config.yaml
attn_scale: 0.125
batch_tokens: 131072
train_tokens: 1064000000
MLP neurons of a small language model. Each row is named by its layer, matrix (gate and up: input weights) and neuron, and shows model dimensions 288-479. Each number is 128 + 24 x the weight over its row's rms, rounded and kept within 0 to 255. Numbers have three digits each. A neuron's up and down rows have the sign that makes its largest values positive.
After each neuron's rows, "fires on" lists the tokens most often at its 100 highest values on Wikipedia text that the model never trained on.

L5.gate663:098113133146140149133109123181171126117151126119118136119119065156163126126139116143135145115103080132137102085156107110122133119141085122112132138108147139148135141096131160094163150148132131152140103171106126106124145121097132149124131104063127106108149137144139108139154093090110148139121106118116152145111107106147139139141173097152109069120124096083130155124154107137114109139163169097106132091090146104131116124113130136125116140094145107114160144105129160124170136083133090169134110114083110127130126150151141159134130161111084101130103153131104086112094128146111101094
L5.up663:112120119138138119101101067137141120127150058062168091125140149128164153099136122129140112142109162121077129134190135106092146123102136100128131162140125131074115095158157124099149112151120132091105125099124115132153126119153120132130143125101131159101150147099141144138133129160141119098113149141182120075064123119149165108129146134152154116135123131091148130124141134088135109134095100109132136078130133168128122136165123157189150093132150162110110143141172129112143120106117117097079082102100138118110121116103113146156129149160108146148144131122123141103098160131129117137
fires on: "–"

L4.gate931:103129158154138097150098140110120098114158121142136144133131149124178146168143124117149119133149114100096117117080126108141111104123137072148171129145112173129124143123085135142087094128098135115152130144155132142154117142103105153165125121113143146121130144068135148158091117134162134135110131146139188131140118083123117138117098125133120161123122144109140154141108081115088201139128179105127117138130124111141122145093113122145166134153166136098114107133120157195081130062136133091168102108108117146095122136163150142129158156098099094158144098118129110158107154077120164100
L4.up931:147127090099154108103147123109115120174137140100108090128112156135091129141155122130086141105121188138135120124107130081096110169097161065129175150080097134151096149132118083128137125100174143143099127119176162109124137183111082191132099131129125141164129103141110097159146132162178103138129085109137103123137193124153116121104113147133130152127122135136092129183126117137181131138139132129066136110122110154106129114115106155156114126136094133145113175108128106145121141129163136110150128089084180104151142128166099156169136136147177126131158139092138136163115167133135130135
fires on: "\n\n"

L5.gate394:147121123097139079088135103105123121098142131125165120166142181126141161129129113105122122096154147112151091165131115141122100135139150134149126148082133127145056074122110159070147106078133128115098150144117102136114111123146117127118123135077140169098138137126096172132145142156119159147113108127078113157111156125122144137123141127136089126164159092116127133112106132140112150140128117136079109131132097169168134108162115119141122125114145123079159116114135102189113070111119132147137136109136088125142101124139176103106122143084114128126171101147178102122136111125108119156
L5.up394:134147097137125093115126104106116126123132086113126166137157110136140165143126152070085092123116137144155104151158133128132103145138103120157118116100116080157133055130100130139174121130089124121140141069119099126145129112132135112119172145126125131112156129096126119120119156062156163144146123121117157113122153168137124109134101141078114144136115134153146068105054130108140107149135123148115122149154078119181147112135136075153108107160122146105156162133119101126124069139110111130137155141157102145104131089148112141102127169148144101155125137140104164100151083138105124146
fires on: "1", "–", "2"

L6.gate1251:152111108129161099167083188148136145095141121112134155099146152161151174101162094146183135135146143099093141157097125115089103097117158134163197185082130090127104083091131136144131147121118112091100156126142135142137122114139134163163130173113142188098146153104119071129136109137135145098086135125127120138076102127092160140099165083134151120099132121112105150121148113158104111113149146106087091126131131141156078176126126120142117143122147117103149138113099105159131155137149134156111114154101125110123123166130104194087122122152107122094129105125143147155125155103093105108
L6.up1251:122138123130110156123104048115127123140126118086163109134125131131142123154173117107095127092132108103132136128088100083142153134120147125107134145081125162159161129174171101140096091112126099120101128094131124145128142133162136191151105171159124127138094123139152124128124118109134118125133107137108112105121095126150156104127145086103134149133111119099069134186113139155157108144142153124185123101120105149132123150131157086125159158145123186135117165107118119127115152119156150102063145108134127133127126120158137149133115144112102144156100129112138164123135118144121146121
fires on: "\n\n", "\n", "\""

L4.gate203:096118147118119097149129142103144158143106156122101098096134129150110108141185131154161133141125157159122114124122076070139111171114144114151149132077099134160099145139100132116179118107146148165114128103149152119096127157101111183133105141139150117114122148139155102154128071149164123137119115140099191084123118126144148138129167145150120113145099155147118119147136106134170137120136135100095086130131110088072120111125168134154134144122167124133084168093095119132106132113136123112106202115118083114150113117161149108140140103090123088107172176137148157173107140109155158161
L4.up203:106133131111185116139142104109121133164123114139124137156130146143124123138209100167108137127107160109140094103117118112104120155115130101115176150097102165182128136105112135137140121057135127150094130138132168123134133145078102220153065127126139156112106099112143088143145094168179133154098082113101114094156130112135145187077138126128100134156080156142074149189145072114151144131137165104097090105112127110113110120092149147151121104108107123096084193089125175147108110104148091125142142135117098101146144161208112175164174134145119071149130133102141146152138158129131157129
fires on: "\n\n"

L4.gate607:120109097109089138130127157099155094129142093173101146174131110169099153115152105129155161113111128138104113138130121134144153130116135156143140163136130134113126084136132097131125121123110137141097142099099139146146104171125113129116137121083115161112180146131129125155162124156135155131144117120121132169138161155101177123070181122099105117133142110135150141167089096116158131110110144156129101125114106119108150145144126163127108123173144144117125165086129134143140126113129128115125163083197135149148142117133147110181163169177100104098112127117146139161118202162084117117
L4.up607:150086128110137162166112160161092133139149137061136141155167106094105145093115140113141116129092139103161100109109100184160133123170089126106117146099128150121147102161127107116085146123099123162081157123097129129155093097128139123137129130139134132152129120177106116114099141128121126081125131138137135157119118145121137119124161082104116130090184137111178114125125065122097109156138157132103144137102150161133167156121136113118138131183106107138167120154176111167116122166133130136118131125144134145111122120132109118128105164150106159139149060157132105103116121109104173101
fires on: " | ", "\"", "; ", "===="

L4.gate155:091106189091080106150139157109175158134132114075111095138119155148154147140151157106115118104136134119116174102096103102089125160114065118130113142129062169156171139125125133106125152119143132129119151152172137133134095149097122165167113141091121143150152140141119150135082150142161106157078111132102130113099102119131123136142135141137129143137109161147100151153133119102138158125110154163139125077162131109162088157111138114169150112109108138108091131101110117168118082097138125122158125152098148101132133178158159103128155162122105125164117135140144165138120093154145150170
L4.up155:090087154087124172143118116142133127154147103136116127136102140162165141134150121097122123118186125097144166101147128104075118121116140116155110122107095117173151130109096119116111141114152120150123172112161106123133112100114127133166105164058132146161137143151127150154115134147149156133100111110087126114115117150120141121142142113142153137122104161127101126100131108134155175112107145135123136118148144137137135127112132156160120115115100088099115143132145134169136091152117118115143146140112166132117140116154168083131147157152086117134124170115134129144128118102158151145
fires on: "\n\n", "1", "2"

L5.gate1025:081122103143115157125174128172116139166124124123137133084123095113153121106161136139098102124141130092093160149121109151121147118123188123130129114161159140119141127129109165131163108090138116160103110120132089140176104114090150141119098143151135133098109127141077169114126109123130122141092104146157136116156101127167135135105116109115121110135152112120148131124089127113170113125134106157140119103147137181155134107181079119158119091126125075119125159117133141160111093117113121180115118146131146078148134128103124145135089174093133140114090097130124079148125186166125148150
L5.up1025:102170112121138153148154169173154130109114157152106117158133112164144161151101117150112139065134133123138120093132150140088140109134125171146129165103136164137117121129138120103108107145137134113117146146115128067114131135134104185140085119084123097149129115091127142122119155146130108172093082089114095143097161113145183162090131126082148106138102123125090139165153111122110151144152104097076121101161113105115134108132153118091115119158163163133160120117146160136134144103162161157171182087121122121130171112132096153140144121156141101100123118168152125136114106146164121105
fires on: "–", "2", "| ", "1", "°N ", "″N "

L6.gate1249:102147118179133149143094094159131142125147134151156098123110080134121102134106137146147141140137117104143109087163121141156062154118140120127155118105152147092131143136150123105122110145159099122145175126131163159129110143101117135115112143137101134148117147123125180137136109085116140155092096144083090147147162123110135113164124102164123121108160135134116119112156168128103153130114170082118118171143154130162155160176110200137146135138121098116152162151145116094137130105108089126131170110161111114163160127124137133149153129140137092149124125145130112103142094163189149118
L6.up1249:172145142123123141129141123128121157148128123155116121117125113152137137136133128117090153080113126108177131123108113113108092153158112143128171139140154140107127116191137088126135087072118141142103124128130104099091117130151130164128169120121115129165163123122103144148139106186137088152135113105166147094117104125139136121103148110139099114132142140141123128156113089101128175123158137116142158115123144106138139156124169131132161149165199106116097149152109158114150109103113131155127132133113113070139124121138116168161140098158142127129104159141128089149131144133112187142
fires on: "–", "/", "), Japanese", ", ", " to ", "1"

L4.gate19:127141109146111136123145108175154153091103123099138167140123124158154154136129162158149123175095115113176130131135143131144107192153098129110133143154141152150101079137122141166120137129117119139096084116068140128138118129127162140127163137118112153150145142168123130092159139120133129111127144132139145134116131143098136131103150126122128118130062098127126160132078182098149091096116161150153125132091157152102160114131153139107125179124154167138127119117145182117092085160110136162160096118125136128107120123126158129091147148090112160167115104128138131088129103134132131145
L4.up19:087133132135097184130082140100112152122090092088147145158122129146121156145122128112120113165171129114140108097109089120133120155174121119127125097145100115115061116119141174145140121125102159103145114157158116121172114083080124126105130110134134155151116097087173129119107151109127108091129123165102111121134138154100127125124107128121143173137138143086138134120110097133115144172156125151154109135136161144173111187080131140111127136146139153135135154136158092137117103118109137126138148082079155136126153130146154126122154119107142127163133122123167112147120111081101129133
fires on: " | ", " |", " or", "s and ", "; "

L6.gate594:141125115121177118151115136115078123126139123114122139109135131108090207115126152132079148103134123105155113144117124162145114081091127133097170152160091121131103135132139095140141124126111111115130105139144135143101153130139103178083164169076100149109124068132116130176168088096168142125136119107111132124094143178134137098133116104126156119162077070133150133157118106122124148123105116120120099154104110172146098113169140098143110126138155130126126121099084160159125166121115162140157155117168158142136153119146119164101121081109131092149122091131120151156096159180135116114
L6.up594:160119145075131068129131131089113138115168125149114110135157161182107118125131118085091128127108133114117159155179159160103136116154142116143139165152099126123114102126142142118136117142117131118078130115137130116191139123136112106102126120112157144103125118111147157164137141126117082124138082162145170154149076117168139128104146121140107085078102101142133132090070088113114151111138149082098155149126135126134105117160132131147156102147105095105162141103151143115162179120162105162098087118190095104129173137153094107096131121108113114129102125140135074182130126143161107138
fires on: "2", "1", "–"

L4.gate567:110113132152134143131140159107160156093115102143154145136125143177165129126160100154149111139077147136140154133091111138156119119133145135091127128110132142185130105136175092162084138129150101096112133163121149131102103114146130136147135128091121145116145148131095137127126120131135139144102117135106110101138128131121164129108186133134134133149170123142150157112093082114140096151112096127146130152113084134087122102142132137135136139112137120108136167138123142139142146103174163156115123116117100126176118138172177148150115150132123083118100098077138107135143086127121113135
L4.up567:135098147157127183123134111153139127160116101169141073117123122115131124136144133137137160122090120141109111108138152139118123085068132132110125114120126103124148094135123129166156149132139119124123152148139138108124122104146133125136151098081125122121154144111096130105080124107143160141124123160112134131102153117100157135137127127115150102134147157119127127119153127139134160130113098139121102151130115158108120120143146103137144164086141084130157160167126139155143097088135167152111136141060124085110133104131090129106137146144116105152098086104113089140115090159124118114
fires on: "2", "1", " of this"

L4.gate703:137158135144132128175130139131095134142130132119160133136144132159175105094130111080117119127089134121100158075158118125134141151108157127097128183126128120159099141098110085143128139099110126120115113151106107147162111126131139128096154150121144146138099128092130128136117119133125137152119124081131095139151157118108135112069120088137107135149114105128111123121130154161146126124103129088155133121130109154043169105160137121082109163160137120112111128091121097132139140167097107119131112118102174138169143129149117141118144152154112143052141087129119167124158103150180175091
L4.up703:188118099096140134134095134103098167129112075123123135112115115133132086144125153092122128160138122108142136139138079132148183155137150141141113099178123134178120107136105118119154155139134098158146107133154134106092155120117122127131156143106153163128097133089174144126104151134152144161125102133132142125092142078124137088125161148140112157074118104086125141110099110154138118117156107082094104107135148128118148132079128144080116194162118135181117110158121136186120119101133108101152127127109124092126113149156126152081153169114144118108147119103181137117124131140141140129
fires on: " | ", "; ", " Ab", " Part", " taken", " took"

L5.gate719:128131083143151121161074128153127150133149148107138120094149062140137148132131125180129137144131120108094095091124134140144152170141130174140113142077113126096106125166142122114178136127132152151118139132116134076097146132142132131110129140132143113090133132128115139140114111111122171143095108154130153099085109117109132123150163125129146094118125048139146134118144126117137113120127111068128124121103139122105140069146154137143117119121177098093128108149118140123142108134088109107129134092132093153147101112122130162164148095116076138159120158139122114147143103134125111162
L5.up719:082164120153135153108113113147153127124103113153118130110102112121120123127146127134138135108125128126117130132114086102092145112146125110167158147105167122108155122084123120102181119110137157131119068124132121119135116149154144133147144147103156132157130122114098148133124084133166156119088140132159157123093142061142110093113147136168136089141126114130115150131147104116120151105151135077118068135138140104120111105151166122136141132067118167109126108075109172102074095092107118144097142171114136109109115121123137210139139112148101137114144142134175051149143145101159120150
fires on: "–", "/", "-", "–P"

L5.gate1254:112138145168140134129130184122100166108119085098117124098114106103123133077133126140173155086134157157099112116189138098149128095109131121146152156148118143149132066112135149090125163136111175129118089124112131106108142081102106143146147138093134157112161148169142105100093142109113176117096120076070115145098129136140106161125144112158133098132124163127132119121102101108102111137106114121119117105100105171150172143102115133108090150102138139130101137150118163151132104120145096135158110165134102172150129143141155117130116141160134061122092141099205111151134150121096149125
L5.up1254:124122111108106156134088155176125141128134145126129134126135118108115145103127162135165180118158136123133187154129109142072148161138098120143123137127120096103141152140131141179141137124117139174117120158181165115153121143120148110135160110123098121134150113138154152120085126109124088107072130115111159119102107140140159071154120112134138152150137113126161129124123164123128112116127146101136103128130125107079151113184149164156148171147161090084175111106126118118151133125152082175121124159134116097107115125084099126159128144144122111097129093088127101155120099169101128118
fires on: "; ", " | ", "-", " supervis", "ol", "1"